python train.py --qk_norm=false --tie_word_embeddings=false --init_std_down=0.00287 --beta1=0.9 --batch_tokens=131072 --doc_mask=true
MLP neurons of a small language model. Each row is named by its layer, matrix (gate and up: input weights; down: output weights) and neuron, and shows model dimensions 266-329. Each number is 128 + 32 x the weight over its row's rms, rounded and kept within 0 to 255. A neuron's up and down rows have the sign that makes its largest values positive.
After each neuron's rows is what it responds to, as a language model described it from the Wikipedia text at the highest values.

L2.gate807 [115 160 102 119 104 182 126  74 170 125  99 135 110  99 138 121  92  50 114  72 121 124 151 125 104  93 171 175 109 157 104 142  72 152 140 104 144 123  81 147 160 196 146 170  93 156 133 117 167 162 126  94  70 177 126 124 128 164 123 128 115 100 129 165]
L2.up807 [162 153 119 132  85 131 202 119 130 126 107 111 124 103  97  79  75 163  74 111 102  86  87 143  93 148 112 139 108  46  45 172 119 103  72 138 182 157 100 158 166 110  98 176 121 149 148 135 133 158 231 130 128 102 159 160 135 108 130 163 147 109 128 152]
L2.down807 [120 167 120 143 118 154 132 105 129  95 142 142 126  67 101 117 100  97 122 110 139 127 101 167 124 121 123 162 133 128 108 116  88 110 165 103 178 115  66 114 145 173 183 114 102 140 126  80 122 125 137 144 134 166 135  92 123 154 147 104 149  76 160 165]
Ordinals and "first"

L9.gate175 [112  78 164 191  80 133 146  99 122  83 114 114 162 117  36  91 108 140 118 116  74 136 173  87  86  88 143 146 158  84 142 103 137 123 192 136 183 112 164 169 109 152 143 153 169 166 137 143  70 101 145 128  80 174 117 153 128 160 129 183 126 115 162 104]
L9.up175 [103  48  91 155 113 137 129 210  81 142 178 200 108 151 138  86 145 113 115 122  89 151 151  84 155 153 162 150 103 169 153 126  77 110 143 134 130 116 143 182 196 173  97 111 107 128 178 129 169 166  69 154 119 150 128 174 156 180 172 140 171 113 115 172]
L9.down175 [133 203 169 114 132 127 159 127 177 106 153 157 124 114 104 194 127 108  94 153 160 164 125 186  89 120  93 165 117  90 119 160 155 135 156 103 150 123 142 145 140 178 169 147 169 152 121 117 129 133  92 140 146 121 129 120 153 109  46  92 144 106 127 124]
Hyphenated names and table separators

L2.gate800 [103 126 105  92 119 133 141 116 125 195 110 146 122 124 131 135 220 152 103 163  90  90 160 152  85 118 163 125 115 139 169 109 160  93 116  57 206 177 126  92 165  94 113 148 159 141 123 182 135 118 123 109 107 106  78 183  88 118  90 124  79 172 105 156]
L2.up800 [ 63 131 121  94  88 149 157 123 132 176 182 120 107  97 120 145 169 142 154 168  94 119 135 100  94 105 182 111  92 135 118  91 137  80 148 108 165 203 129 130 152 157 144 135 124 155 131 180 136 141  71  87  98 128 122 139  76 161 189 163 140 150  60 130]
L2.down800 [ 97 134 144 201 139 135 174 117 153 149 127 132 100  96 106 134 128 130 130 173 157 149 146 144  79 115 154 148 143 115 164 114  89 159 147  78 182  67  76 133 168  82  49 102 111 160 101 134 166 140 116 104 123 160  68 183  88 101 151 164 124 146 140 129]
Hyphen joining word parts

L4.gate4 [110 105 152 155  93 153 178 156  98 110 118 159  92  79 124 146 124  95 185  90 132  75 162  94  71 157 123 138 122  88 198 129 167 155 146  86  93 167 101 199 142  59 149 143 137 108 145 105 130 101 157 146 172 165 152 147 189 156 144 137 173 106 133  66]
L4.up4 [109 154  96 171 116 141 156 110 114  44 166 104 123 101 103 113 175  89 117 129  90 113 132 134 126 194 159 112 101 112 144  93 111  72 109 169 131 156 138 111 165  77 165 126 135  95 125  53 115 142  73 143 111 133 130 160 166 106 165  60 112 185 130 139]
L4.down4 [ 91 145 135 147 120 189  68  80 152 111 157 131 146 150 104 147 118 130 161 139  21 178  81 171 153 107 110 116 115 124 140 133 105  95 116 118  67 204 151 130 135  89 190  76 143 122 166 102 118 131 192 129  87 130 109 155 155 114 207 158 178 151 114 136]
Post-head noun modifier onset

L9.gate452 [141 139 122 131 101 161  93 138 134 123 133 152 171  62 140  99 167 187 144  93  78 138 121 137 105 133 118 151 143 133 157  94  62 158 120 154 135  90 205 136 159  36 126 183 136 164 143 161  99 110 167 165 123  84 146 122 181 153 183 105 101  80 142 107]
L9.up452 [164 106 122 127 165 205 162 126 168 103 118  77 165 160 127 167 144 104 176 126  69  84 184 197 194 103 181 145 117 109 143 126 116 119 196  80 107 111 173 111 131 185 149  84 149 203 121 157  77 149 195 158 114 121 160 116 138 107 120 119 151 129 110 137]
L9.down452 [135 136 140 154 141 121 183 116 131 184  90 182 137 178 137 125 185  91 127 139  99 186 112 148 121  91 178 130 104 141  39 131  88 139  75 119 139  95 182 119 133 184 202 132 169 128  97 159  99 179  86 139  73 109  67 153 154 114 149 150 101 125 113 135]
Ordinal position in series